From a checkpoint of a small transformer trained on Wikipedia: vocabulary 8192.
MLP neurons of a small language model. Each row is named by its layer, matrix (up: input weights; down: output weights) and neuron, and shows model dimensions 256-511. Each number is 128 + 24 x the weight over its row's rms, rounded and kept within 0 to 255. Numbers have three digits each.
After each neuron's rows, "raises" lists the tokens whose logits its output raises most directly, leaving later layers aside.

L7.up647:089115121099060108137160106106150093094100112126152145128123097118102130105162097149142111178126113132134101154119125153178164167114131123105137135129107147133135111137097127096135139131156111149116135093164119153101126160076127107148120134145141135127183111103138130133098111106101149116147171123136089105154131136136067147147124147090157146081135128109145152118068119121136159091131124123150092103143115152123154145120116101121105154083129165107150141132094147165157100127154125107125136132142150155112123142122129144139121133110160139134160127141110143139206136083094133102116131042132151116132126080146143126130109123137114098125182125132119106114114130095112129126168142170123118092132130119143120123138135160130125105129178151147145186106143145113118094115195103
L7.down647:126173146149124133111125140117096174170145151124156119126155151089161128091124142106114133069114153139099154131124124137110096091188117089125102106166153109164124116159145126163109122150162129121105152140094126118139153108163145142070117133105146119155098131107128114124142155152133094146096140103119103147137111097099131089142164115117129129130110084071131099161175124107091119157109151115117115125085116125105124088124142150149122124142130064123148158129130136117136125096078132133170149092111088125115112116139111090155115115168098116099110128083148137141127126141093086124154127144117091143121117181092122111117155158111133115128106111154136145146177112123132137151133119111143134151131103120194155100094125117231091123142105110095153063139108109135136148162082109
raises: " the", " him", " his", " their", " her"

L7.up2355:115183133144123175117107112120145078135078180122140153124166096138109168162136121105120146169118126109190145144112104106172099152109170085128130133133144088113071085106143163142108157167101130140098127132121145106081111113138115095138129101117107134119124111091136103113113123161108113113128102123124144124108099167067132123123085097121128121125130145136108103121116111142107144133111155128196171138135145123124120119128144130159130141102132085142129105073151099101150119123126118137084127126130135126116178134122126154080120142152089167151111112093167127152118065119130196147133138106149114153105151131154120140179127117186122111113138174070118151110134110137155133138118124155110145102157100115122162107110171086094102089138153143102165146137110129136141132092164102
L7.down2355:151147156175102109127169100123118102096156150167105122165135131125101119126161145128139140073112177132119090130120079127132155138132113143153108141142144108114144118125110120087138195127133134125111099157103104107137156105130101148154133097147124137168115132104164091169100103162109128095159141138142087116110149109132118115116133168124135168178147113128201154144124085139120105132110131100132177153091144098101100110112111117134147144166107122135167094143171119159129127160139121087105059122119126126110131100129095104118165137132154121080159128108155105149167138161114116101119146107150136166111150110165174117124142133101138159164095116151100124169145108097151142142126140160144115125151160107122135136140150178080102086131113156157105137131090102139169109069127165
raises: "e", "o", "ad", "ro", "es"

L7.up1365:137114108098157133151107093149119139134175133136120127150163133069160121157127166139139161119120148105133118137148114135084101117147101125099143117133152118083102095126138113152137141135137142129143100170108166131147142129176104105151151107155141140146138169140158143131112138125129107139125128138145117163090123127085130112136155162176159113159141123123128109101121127100123155126146143185104143123141136114179170105142128095134152115180133127123101094119094139156135103137165138090091116063124149126123068120114129149132106121135123145114140101149155143147121119151110112162171148138158147102147102074143123135167149166155177124136107152090116166116123131130155155099174113151101143104083089146158157107098115110129118122145130133137117114160142135109173113118159134
L7.down1365:154124122143111152116098091116121110155153153136156132124133144131120122127108155129172158134150111112134134144102091086132109135123126088140117128109113118140125105118103144091143140132155138141140129082129093111131125117151122141140151085114116135101086129183150127133100131125116143101140149119164138120158108175111146152146161132157120119145127127154139169150160104152165123110132108172147126120112119050102109099146120146141097087103095144098100159159125144123098148123183115156110084126172153137109112129114106127134138101129161120109115129168108131155109125117110124138148139153139132055129123126174092155098179138177122114178163103089119104081103135101144140135147113175139129135149097145180151143145116159201075167115136132102127131122109146128141085159128101
raises: "quest", " War", " invasion", " Revolution", " capture"

L7.up359:084144140124116151160158129177139125142175099147117143141126112110160087111103129151152169121117100139203124116124142161138104091131172133105179100112151104092147120157103136089129095122150117114109162149129131126095149092147145110173123123148127147124148136139117090118116099098138140138134148115149145153142072090139178164108123109112090090151088148142142147134151142109156110125118137169167119106118124157080157088080145064158110118093105155150118132125134103125181136117131131102148143117121166111134102084138130121156121128167148111086130127151156142155100085130138127117128133134153143146096138163156124130165104131138106127151131133129090155135114120152112133070104120139149141112091108138123140126114136124122146136122080155139105107166134135078108104096117137
L7.down359:124156128116116167131116162111154160151102108159154105149157089070157069159126137096108139142121139156131115142129160126131099096149112179151152174118128093149150104149129088160141105099098115158136135138089185119136130136102112103110126156124156101113142145141131164120173125115079113136173129132163121107147152122158111152134111109121163132152181154119149114162176141122076109124155081127114092140075084172124124121096115161147151160128141118155111116093108146140103093139175170128139140133100147083113125087118112102125094128086127136113066189152138109142116128118095127178095126125147159112158103132126112094163130118120132108131140123151159109146178160138135137129117128091138097142137175162125130160139111123201097130138106115115119133117125138169141127152138136
raises: "its", "t", "it", "tis", "ts"

L7.up533:112110138101160122101101118151116117112133129159128131090116128128156153120125140116131181156123135139104187124167151105087100104115185120154104147118137114124085053118112113092123124158119131135098183117133134152161086118164109148104097139097129117081124137136125129093137127111083118166167140168113090102144124189112105131100107064129167168121150155099139111116152112136184131143162128106165151110118107148182173130140148120122130156092120104149153112108135164130149114116166129136084157128141169145108118096186146120117124110139089107125141147145095137140135083100128146144153142124139102132150153133121141124140057122124171145134171144073169149133148099108112127135136164148087152148121141104102162139146141121140119099088057139121128093122115154113152125137122128
L7.down533:120129132111108137143131113151141123129103143138156095163120084123118117143120127132133094108131132073102110084116091114152126109117118139139144097133120153123171170120144131127120123135103101158164113132131124140147165145113124110137147118170121135197115122113145116159062112138152151125111116104125155181153125105132137134135098162136085069125104128140147154120123119121126089099133120115103103122132163070078117126078106133111086096174166142117133108153096111148127124124106156142171126143085112086133134143088107140124157116125160131105126113139157137112112181116157131134141119075118156130082085129178112141115150152127127136143067136142131122119116147167145131108181124144156159096133099120117141113129090172160105136134148137146149172150126142124115143078177152
raises: "4", "0", "3", "8", "9"

L7.up148:085150145129134128134092129130091100128115105161124155133121134152145130125129117144129143133130160142147139156160172115156127113131149134134123118104166096147103133120120145102136111140119093129138133137148145092126128125148146151139122125160135124143116128154154088153120109130122128166122124096166133107135149111143125116112104131124137081080115113151139150110142143134130122095137144139113127158167123141139123103134114099140130115124121124101171095106151082107190141119127120123135160127116140134138110113155103104130119128140166093121089170137196112130130069135092111145104158097096132106082094103129109127132128171142118197146155136094079151116084123150087148118126119125105115181124144119132115126152122054117129095103116136161164110116096138153101137109120149
L7.down148:185168140115151166124106131128111141123151137148157121137074128135124097132151080141116133125112124117130195097108147143062178091127111123105095118141115112157156085113165107120119128130160159083089106127122147150188127068095135154124135098171162100093146105113140131133143098142101111121105151147129114131114150116141138145157110156112117151120112143115122132129110101107108152124116125101130122186094150134110164127090175110189151105161130161116110095118167108116121118113146196116155144139097127082117136160130100141176153190170087115083138136123126121066129124175156093104153110144160119153167143110107150127135129109096132155117132150107151138139130114117116092070094135105139131114106083113098169139102109107093147122133087159144104073083088108151139097151141135
raises: "ally", "a", "one", "e", "en"

L7.up2413:166165119096134159148150114101160114094200131141131128122153171084149106178110152150123133137123159134132162153109086135099123142132192132063120115107143113145131127145102127115128161173094153132109118140109167176142125123159123130144111102160133145143141156114135140143123123106132127163105140132170134181131114144130118164143160111128112097147136111136165092091138125165128136111132135161131103102135185112133108148148115097150153060181137064112144105121111062099123178117139146071124144136159110136144116130142153119081106184100109087098091067117118127111151123160104149124109122119138151113122107149162133147128143150134184143215111138093114132115112102150128189091119070157140146153133107125127152169138094132134141120106151126167128129139113139089132102115110126
L7.down2413:155169145117105125110144118114115158148151147131125133118124150113124155120138155153079128085141166116104093151116118121151152107110113103157123087117129104119125162134106138115135165119120124198140157160152114155128120125142122129142107139113136116093169141072159096119109095099106105135155134060126127133135156141150091160152104149158111137126096113107136117127130111113124146149088160121103169067153129150143152122147102133152127107105085153170102205120084135124110144076140132121145096130146124135142149112114152109113149133100126171079110140125123111105119089114094126127118144148126089097100098130172085121112115171186108154143111121138111104128142118157131144106140154130135103168122096091091120133118110152155088113142159148087133172073131142128110155135131119
raises: " June", " November", " February", " December", " July"

L7.up2420:087122098076130117125080121125128140105127089097145103112116117128110126148114129169140098161132094110170116144134133150119130093123139141091141101142136137168140126080107109124160143116166153158107136100149121116180091120106122128099154122099135136129203140121119122127122126131096152122120117186163141130116163108158123153153101138127104147153138109149115155113096129131145168148145126120144126113120180143164165135154149106147135170119158150084158108136125124144168101162173102105078134111096156166068138143142106134107111143110155130176146109142157118131141133106115130128174117103152122101146145109138152184145155113090130138133153106113150121149128145094150106093171137134123162133119143125087159141125112145135130098123120117134135181147075114101115061118119136
L7.down2420:163165151151167082130124154111111158129123144112149151160122145125142134126117169094106168134111128181117134119123146118126086130158144137164100106129129090144136111182180133140109133152090126175166120137109125125111117151126138126097106129140143103142088130133118129103149165147136128102135122093161095149111122136117160115113138118109120114124111131113152077124163103125120073192169156119126119109155080094099104097117129160140136127131089120174141128106129101088082156066105139106126137163123126123173127115166143133138116127146138141108098116101124116213107162145125136126099155130126135150116121123095103115096104120127130137140117175151109158121131080146122138160148096112176175164144098156127117111112140124198118126103131086088114098139157139113130154132117090
raises: " the", " its", " their", " a", " an"

L7.up834:125171126126122096119115130140123145118204153157131123163144148142069124152130150084099129127097135157167152117148150132105122094121141123086118105136123083109131165107129149122129138151123132157121153111134106155107111123146140122119113119145097102100151143167126107096115136149091124114134104075133156134135131188154177099132152118152135118149150166139118081135121112114118115171148132155099157132117094126143128132107135188164110146133182146149147114072120143178129133148124108113136175114128177108149146139146112090150138119072124094101134080108119112111134115121121151129157123136115131130138143106173109096094150127160155161068143138099142129129144082092140134107101147125112148158084138153161127137096114113132167102087108143138177137151065133107147104122096118
L7.down834:127112096121131120122113114132117153141156110124133138125076102114125134120133112157131136108140134123116127123105094137136079110133155166108095127139133142128110154083106164153128089148117095124130136145120132126092092146118156098118141102125112114150133140127154109140027130132079140098089105111097134150132089127151157128207175115143136125156137151103100163081131125114103152110133108095112138131080178135110106107122131128131111111157133136109153190115136140136132150130105130129142132137147129101194117125153090132130109141118103120163142091151054178101113143132144189135128113163131145110124155116171110129118114140158123104109141149136168114129150144119119125131094141175102130099089125138143161127174068111063158134142080113137165140105150128125129138023120095
raises: "5", "9", "7", "4", "6"

L7.up2468:136124131090156108135140113174144142120134137106086170145132134106070124159128155059153127121158117130104154119151111127146115141157142136123118121112136124087127183082117132125099153098102131160150093111142162114124123150151157149153125082141066108143115115117111162107109149141116110152117122147151137129128147133090122128136111120125181174135153109085140094136077090095110080117150154126126100150104135133104122140134186122122123115135159138118144143095118117122113113126099111140090184115108136120154169153121149139120150144121155144150164125129136138142195139160134186144108146154167129165128142091149164095170113114138128137141123132136134118114082142090129167107121103139119100139102086156127128118099151085151155111120152151131144134127138110145141108104127099
L7.down2468:148133147164139157124149131130118154114085120093128138143167097126103130143127129123133126112118121108119125148089100175140127147131166117151109150113118121121084152113117122139152145137157203170185104144148126121112115119112104139131162092153143142162141111116161119152072163116108160105123120152142109186117141117117144104115149146152124118123106134106191100145110143120080133131128137139108143128115141077132140128156164116095161126132133104123114136110132157119132136127094125170156125116154075104130160127105122131168128153101178131132137122086155106190151118132154143109116139129086088095136171144145126125106146124151128139104159102146159078125113143123149145123140126181162160113118114114132109149136179128099155107131135165063116106161151133151138089056109108
raises: "al", "ol", "he", "old", "ally"

L7.up323:120118146129171093118128159116100165177104119139145096093177155128120104131123166152125171098127136119096129166134148142158053117130090083147149155154097108095064089111094149151101141143145104122075123103133159162114107113131107123115163126120151116068140133126115157162152151114150123158147139156124074127158120096096129172096114119108165159113124152100122133142118132113150156154165124125157100114109130129166087118099109128112131131091154115120121103132178134113129157145094133153140111121074104098115083158116131093098115152106091124145117167142097115121154164138109122127138137117119115142094153161091141140192116176161142118107121156143094128113110095119095145138133141121115143118144148135146127156095138152129111123119130157130075116115155099149133115149125114
L7.down323:114149131162115157108132141163170127105150170099117137170123086151125141156131083088135110133185134148101128116115119160109137149119123153118134127112136157151192145126135121120114135153124113104150161145149120134148121123094168118126113106149119128100129110127146143112075090118132179097103125129146126161125166166161109137157113091147101141128109099102164137114120095128122121081123123114119120100102167120109105146160139106135108104162167118149153109185088131123139117122151118131144132128154170123162127140125148118140137144137152171117141044162131148170128121105097105129169114140124113128122128122161149128121109142114120153149143092139127118065156144140135156146145090179106103151108088124129117100083111156093154095111134109144125156109122163117142146075138134
raises: "7", "0", "2", "8", "9"

L7.up1868:127163130155115102099116130129105145137171157120092118175141080093125163151154105144125138119109152132106112116160127134158142108119124179120136135119132091127118139121120124122121171141114133131149159110165106150177122162127150145086158111104123111137103111115118117163110110110107119129128123116162156151124101151095161105092136106098168122084155086141084123131110107102133096143123136115114131104144125135101107128116119129158162113100095157142177155117152119121135154118145103146111088061124123100134099113147111117100158148144087173141132104145125150147128070154124154095155115126135127105096148088155117112114126094088145142119092105069115115112105108119138127091122105155133141144075086104183130089126099095143113153079142199123101086115121146092140124111141135
L7.down1868:103103163122097163128186135138134124134107155140118112129117090148117131149185127156168121122117131097168066133167156155148153104110140091124129188113106114117128124098139130118103097153151134134148093132158090100126148129106099084098147161141104128086134139157137122141111113146072128080133132128167127123168117135117092157108153118119129121121120137117144170153148116162186121133158129154159168087144130115098166131137139095069109132100095163114133128084158112097144147122125117198073195133163150093059091098125126079130119129112165184171148124115151122144096126121123115137101144110143135103133111156114126131079131119159156152123089117114137173078135143151118139131125110129111145091135099138141148161118108100094111129165176122111179121129137118136126131123127151
raises: "ries", "ective", "tive", "ding", "enti"

L7.up686:127146082078172134123113121150126160132147151180127117118114165097127074135149147116131129120123135140108162108179145097110138132139148167079142140106127108123137129151100128103121137142109140172105151155139112141102155109144113102116109120145104120138120157114124087137116146154080112157127136132116091153109152087097159100159123096127134129162141129158118163108078148102138122135118159123160153101130133150131140105109162086117200124135141139136132133123106137107151105114139158135136128100160118152149124076138121155176144137123116144099151149126133135146136151126143117081108111150148122146144108149158118134149126086105103152108132134130104162109122130098118185110136138144155130151123105146145173113132135141137104157131122158175131129117201138138135120099146143
L7.down686:121108158125168167138074071135110108140126126139158113114088128132137128134139138118114161117143107120102122144069170113176132174114128132113129138127135149161120149126115148138130124105121167113134126092123152092118126122095070137152124146129123103118116096091156144170082132132152167115136116140141143120108136099141131151136135097152137116134125111142097130141115089154140136178149136111122164158135126165148087122150096152119149096126101121145099122146129150160091106133135161161111147084089120097161138108105119116096115137156123145182141095147123114125129174109121132136133102092157122145133124123177110085120156089117113174137128122116140095118121129145129135119124125153161134139130094131116104141098095128085132126137137155161123156127138106181132104066119093
raises: "ing", "ations", "ation", "ledge", "iv"

L7.up2279:124129119104108085082112131140092114126172153158122137153153103116132114114136158079128159130130122150143138160134122121146146151121157139141120103117142112091082170132088155127152099167156098118125102132157144137107169141112115105100124085131073120170123122131140075149114145167136148102060105103177127139154136132097132147109122080178130128121132146098143126083129130078137079143111112171150155091176126185125147094143119163064162119151142128126140114137137129120146091115139124119133137163143148152112101134159141120109144137161145125136106098139117134123164139137118134142123142090160135116136129090139118084127107113144139125135132130143142136114140132086059139139122114123113118107142069115194108121152091120144160104158134142115125151111086118130112152134174169
L7.down2279:145133123150158139132122092170103143142125158125143122137114138110122140133114103169154089074152120134124167132079125107150102140126128110154178089129128124187143133122122119101105113115142122119078112135126087087083136108086126147139140155148089086139135153104133178119077127130149135163120113176121126123102119082129148138134157118128142109111103136098136121101106133130081112106109101157132136088098121135130144130199164182102120097154139148117088157112159099126149119121115172098123100141152121120157144158117129112145139142143098146134129071098104110135145174141115091135135063139141112115155140158150114126155119161133082123128138132171151156112142105139108119130137128123136073136133160188129137143139146140075136108065126134171156129079130086157131110070107127
raises: "ent", "ment", "ments", "ency", "sion"

L7.up2523:146192139132172118120132108108114111159139146165144084127124139168121173171154128123090163144116161107139123160176127080104117157165122096122105102140137132148103148109109159108097166120103131159146152177127148134107090154130138106142109134111105122135120185127169077138152134117171108123113130160097122168147099114108108172134099078145145132161114208116138141137099162103100149157104151121180136108111133135104111101135163122149168100140119115111162109145164144125149124102152142125134125097152170128130138141152150116125177130141128153130118124100132111130141127108077118152115139138116106142147109139107136118156157116112099103104081135129116155130173134183101168121125163110138158116098144117092126144132133145149120135163131120100121198141169160100127123117172098
L7.down2523:133122160099141132172098125153082067138115168160114151134084119128128112088123176099192131084135121153121116132120154111170151122120160135147104111120147111140158146130166158097143137129069132119125177151125135145151091157123167190099130131179125113140121092130122077136114129149122154118145163129126101151112114107162151139135098109150097152109119131143115143114134141109115159086100147131127145195092154155120124097153124114094129100099142108116120147119172139134098133163108138147134102078127117122132140147155130130138144128146115132122129106130120114153159128123104141096084091183132134130152158122129111117133118159087152126111127120167100169107109110140131157121098097092178120120155094112111118135191187127070138117162101144161127121117145124128133089082130086
raises: "ation", "ator", "ated", "ations", "ating"

L7.up2638:082114162127132132087126128076109144130117160130143152130127121114125173144122128097146136159118177125170104122156131106094098118143118110145163111106093132155129130129102095089116114174128136106150176125152170163136115126145105135164135135125160129058104157131131134112146150114164078103134117145137109136121165123126143110134173149103119136115110154095140101099133141129151126161179161049137163090119144127152131125151119137141149109117107103147136131121113134166139127148129132100125184127090142080129122163175130087142170146165066143145124096125139080117141117146111159150154131094096102137139129154109126125135105114134136162078141121110142119164100157121131150109121121140140137111103156109121083117171105172158154165097137135121150102146125088160143140134153116
L7.down2638:122156111167111115117118141127044136086136133168116147148112136106150112145135111093156127136124140101101119092110102161114103150127148156130088122143157124170129164172149137153127145157085144103112113133130123134106132125148121128128101145135134099143127091110127099141048108119098153145141155129136154122124122136168170131141116121131165124083139113136092144123113133144125141135113103131141132160109128156116136129138151151141130130156136111096096152107092125116124107136105127169120109103139105117130144141103159141134140111120099141114145179153089145131110141121155131126097095128117161153129121147183117136113161142113107114136116122140131141133109146113152094160131125165098123113141129120151129092146136098032137150156155137131124178101152113121125110013104135
raises: "5", "8", "9", "6", "7"

L7.up2691:165158129121168134180095151143160085123158136148097119124143131128168114143135156106106178134110171136130121127167131143130150142136144126111106086131171113113129162132139104121141168141132135102077115140145116164133139123153113148121124046116122093139131141173164141146138125114126143131092103127140145105116137113087128134082173118153129111127135089124132135115134072145152129101145140147120158146115104112156115091134127091164146133124138098118137145139150103101162149127127133150096117071160150129104141144136123110118142148126087085093129104188117141150121109110177114150105130134098118096110125119125119162098135144134136114147123120099103132147068102137115130119136117136112161166112121139140134108153136086134157137125092132185152103145127105137097083131128139
L7.down2691:089136100159151117144133093091116128138142119137147123109099145135107152094154069130117130142144137141130163130136139109138130123115124105166135119120109134095135151082112132058134121099100093116087136142144097142155122110152144142105107145138130104151133127116181118078130141095096146116128147099098124128080102140137123160143125139137114096090136155136135161108120118103117132104152149170143196118131157130100176147103113116157127100141102169116126116150130083115150140191123172108124139123132169141128139125127137136096160148170123121104135150158158152110200153094130083139151118125156149165126147140126100119137144150066173130171140140142152136108136083140171112117107102094131130144116146117125126100133133131082102135079124152142118140135096130107125123130147149
raises: "th", "es", "ted", "e", "ally"

L7.up2156:114128138157170127132160135121107141167155144151137134152087111123123125162149140118135121155132147111128121142124105144124123140124186144104138044101162098126102123150092142103131143107152118140128135103168082153132118121120141089114165112155062157131139159089182108131090144125124119146074149116106112110133145107115133150111126117136157100176109113126091166153130153149130113147136152167154136115164150140127095136142128117178133064135122139117098121131180047127111111151126154090101113154151127092143114115155165095156124121062151139147090130133157145157117124123132157118136115135110107146095114090147076110114148124141136146111135132151114125142125128144151171090124119150101121128141130101160120171117109115114119160124108143100145138131139153144102112115160161
L7.down2156:112122107117145136143081115154131153123132118106120125138132106091103136116125101152134154129133137127150115075094096112151117140116098146123139080143130095155175162105145113125118160086106105135126151134135140130178148089102160143113125120132120187134150160112169142123065115140146142183100097116157144161115120157115078127176133143164133101114084119141094160074119168093071144123124095118137131136110104145109091149109143125136121113140114144135094159139089126140082143141127132102165120151138120136121130179145106116134152121140166107065136131104096100116181143164185094146131120141129144124133147129206129156148094139117106101171132111100099185120110094134133154112121120149135114106146120113146127150127106140074115145121134155118109107144128123122116116079126171
raises: "ments", "ment", "ement", "8", "ped"

L7.up2577:116124131084141118124132148117104106131157128137157079121191166122120113145139136168142132096128132159170150151126133069146138085131110140111121123106101124131128157123156160099127187150095109133146141171162123079168119148119134087157104156169117111106153120138094104073127152130103137149122095077101121143067124102111134129123103113127106133149132122199094123131155115114164160193133140169144152114124162149097107127110119123127091143108133129138141126138115112116117107148106146126097175108119160116147143126173092124143131193097137116146139126158167123133108131147118150128149083146131135103117139103149089148137075136097122154134147123119137148103102096086121106136180130129121176132115151083125141140104145114099166148149114134149083140112103131104143141113097168
L7.down2577:140106111119158146145117140133133092093142135122172115101123171080098135154134105180106143117182103112092129122097130116103094133147078150119109108134139133132118127147150123152131129134091124090107135151116086135144116109175139141154110107133110119113118098091141115136097134118149142127125146123108121147109135138123137145138118140174147128158140111118136150161097108125117081113121132142095118148155139129144117173130118117113114145124136133070107159099136156134138164107142120145141117102154121127144149131135108169163144133134143116115107151178094113154137111133134113119148109140035133135117131110154127103126135138132093111127118139098135137132096149129181130058132092161126141129139092157118155131113182142080172117129143158169124147112093172099124073080090097
raises: "ation", "ald", "al", "ations", "aries"

L7.up269:091174150147135130130122086111116126147152129178163106132150113127130126159113105106135142133116154140122141127122164104114135114114122169139146115127161076131148149149095173091097119112109106143118110158158103104144164142175120099084134128114126098140148122155133102172107092149088137130128108116114111123131146119131139150109080083141119123118122117138165142114163084087122117134104169132123115171134173151124148130124119136115101084151163086118150099170133117127171114131102136127150093128109104147110118139121123127106122130154132151117121081157155165159151111164130125137127122120150103148108129103141121133164157159114139135112121127154116151112087118142114126062143125152111118102101115114105151095076128120086131141092135136114163169122124129157167178100151186
L7.down269:097145170124135113158135108103112163132127163133155122129120138142142086129122169128144119113120121114078138116087158143123148146116105185131175134102117114120159155117134107156118141139124116124112109119083144096135136062135131161120120111140095124121136094144128131110103129120112137138154112152114072132172154136174172128141121117121073127135164123121177137140135109119134112131156074156111107144148134175068197155103103136093148114135067169114176128114126119112107111175133190128132130130142165136164116134129165104161094171155115176119136105146129161135117130168115141153092116139122158119135087157174109150191113114102104147176136105155148082131157086146140126128135130150141112145149082132098137132116126132086147121080111149160079147103120139148125153097114149
raises: "ces", "cies", "d", "dom", "es"

L7.up1456:135146142119119154112064098119115128118153099135106090165120127143101151120118130144128155139095177135103103114130123081133072143113128131080101115114122099105121122138100104135139126112131105116113145136145140174121097160122150066103153115159081127148137106154152124109116145083126135135124092134127090088089151105176107133124122123135128099136144086140135154109122118115084140157110132200135108130138111168147106126103130152141122136154134143122122129141135110137103157135127151057116172123114124131151103156157132110141113128106141124121139108113130103124136132126129125150112129099118109115145108102129131152125127153083126190140081123133134152155089137151148185093142145156128136090104144080099112138116105113135134155133150128107141147101135110075077127108188144
L7.down1456:167162121141153096128141137131124138140072080115139169133135107138155147126117182144084113131117096117157115134139113139115065112128077091136111080111149123150118122111119089130171174157163118136157144153121170097127138159131135093119087149120129170157138127129092108103072107157163150102122138097128135134074117074111141109157117136152111177127130156141124113131117166119164132135168107154138087181120133126141107133190154126050110145163084111090137140112170133165119139137140126124123160140116082128102129118156100157122137104157114141132145144121149133170129135131105158132097121138141146137107129101165098134164104068134093133124113107127082068111104113155129120114113142169108135114161124137124133160164140139076134115141161143103140097102126156093132100070136134
raises: "istic", "ic", "ology", "ists", "ist"

L7.up1557:152142136106125126130105131141094120129136119120172131156122123114106141133125113137139168136106131127131142115157162092155119176129139104134141101128124116127134148110090144115122127164178122166171154117104112130084108089104112124132118152115154154087149142163135090073122110112094116110124119125091123159079147144101131119113117118120133117146134132139124191137136103091109092138106180149158127115117120152146140145107122153164121084106112108147174118169170128136123119131103112138131214073095151136104080131127170117147162154161139133168134137120137100159160096156107137119127116134111137151122156104135161180128141164168134158116111124147134124153100134159132123144142124165129126129121152140103106122182130132090127140152141158098165092117103150124141123104119139
L7.down1557:129119123176087157160110104157122109155132130091140162074104145121130129117129155162110129142167125119141119114151129145123176109173165108170127122124121133118174151131096093104155149131128134151074116172150125127115137141158164121136145150181132107131146152125137140148071120130114128090122129102130136138141126100150117102154117069175136164110125096157129105136120160116134173103138114106146174136155175107124129156108119073137120101143059161113129103132131138130141128122138115156101084121151110147107157106167113103141107121168149144153150131160141153156117112105047134142111136096179122097128141109189106152129130115135114148091131076138102089151107112129136148144179088153129128152149098100120142121154145163064131133130133136148123091098132158110144096049145149
raises: "istic", "ism", "ist", "ized", "ate"

L7.up487:119157099131141123117142123141130132124159101196150146115163149102097162152103133107168126121104128128132148151159138090127137140106138143120154122123110093164113174165109128171114127149123144111116106115154091097181142174139187138137111123136122106087119125173110131108125119128134116164142106160152149114138123080148134144105094132104125091180153116138120119149152107167171136171134114133126138129079166122085146120134156120124105112120152178137149128163132110123138137119164082123086200132131163109170139120181142136114125142122096149120115129133112103142120111152112155172105122125107153139091107163135122132126143096155103103153114112143140140131117149156135158113127142128123122103147123141153156155097163105114162118118151170134134178107136110113111108120131146
L7.down487:125116127133113108088097140114134136119137133108140175115140128166144077143130156099064130153142125111117105124087107163131119152120120136141117148129106147133120162133155157090128123120187117172105147131111099123157130123143118087086088126138113183125143129145105078103110163105104152177172131140117111125091116136136124165133150138136105108132118078164158146111112086077142134211133064133134164096120165175145114144120127154116128143136104127150127142168159095113140130130173174130102175123158128150134107117145124125119146121145083119158118121162130123141157132136137099121074122107150110128139132157155090108116097127156133123112147075101165119109112107152116133123137138187139154093197106169160140111133138105080122120109103166137128117159139143115140088109112154
raises: "res", "ries", "ling", "ry", "ley"

L7.up2046:107121148147091088114093089092137136138141151144156122133114106167150141119116091107098151124128169163128132122128150104119100167170144148106160130121158110161093133107144129119146125142091109109148165121159101105102125149115095116121194114156139150104137138112134110142093107153103160164132107123073144083154105116154136128113094144146121101125125165116119116110075118136114113137122129144130128100120111157137137128124165135131134141155143104071144137123130146132133106150181159105125165124128154172116063122132163128164110130133131114099107118121158133137154114169122115106107100125117161112125135135146172142118140177119144128122098104128097147137115135121144136101136131128093197171129080088140174133147107129078155092161111141144089135161133135089126125076130155
L7.down2046:129159174133138158169117132096106135126095098097129118130118111143120135120121191153124140117123116141090140121125132100142109099113155134140117181116114126155191078137086103104140162125136147118107151125146097093153136139141132085092103119117143152139106155143119147120140160130151159085169102097071095134144109155144123099144088131120127137125124131105161133134092165118103122150168112117123140129154115145152089144168101137134122130128133106132134147161091165117106153098107129157096151088142104130149128147138080158105117114123133132149172118117127137155122115106117113145114126172148137145134123095176110153165184109113113092148140150180121133134176167134086122084109115180147174117173102110134118179137128106138153118108130158119112100106096146128098107144148089
raises: "ique", "ia", "its", "it", "que"

L7.up2263:172127108129161081142126134119093136121141156112127115151164198121156115105103175055125192127135110185095140199155103154117122080130164068101150110111114105128091131122116148097124161145077152125098096091126113116148158134140104146165143102125125095109182120119123144142137137108155136205085127102105158136113170134075143138119141151113117112136125108124143110093153142137098109122137129145096148138138115145141130123119106081152169122110131113073145165150113111151156164113149138110116181158094113142144094141131136131150120109123136099079098097137105147155207110122155126132136157098111108151128086113124164123130123157103124100179108118115125130103132116108126181085157157150136109149085149165131133081119133151147140106154116167127109110131150129118112115120132168
L7.down2263:169148121140117121100105127091114118111158142089118127166139183141152144141119120113194156082157161119038146107159115144165172129125107169117145102148158090166125135153169106135147147140132181108102126122097095119192179132129169114154101143122079152121110122163140158117085157123088117137129128109099136159152083136129115127177062127136118087140116118095164168075106160129112157083152138101109129104138123113078161137143113132133140124142154127116116130145082106118155116181170100097142148120084117111146115142106095115115159141102112173141171157101129134109138170153148096104113115140094119150078125121166143116161138140140100163170128138173156116103142102153115099151110112127065111110124111160128130087085134181080138132114107147189134135113140128104130105079144161
raises: "h", "3", "4", "2", "e"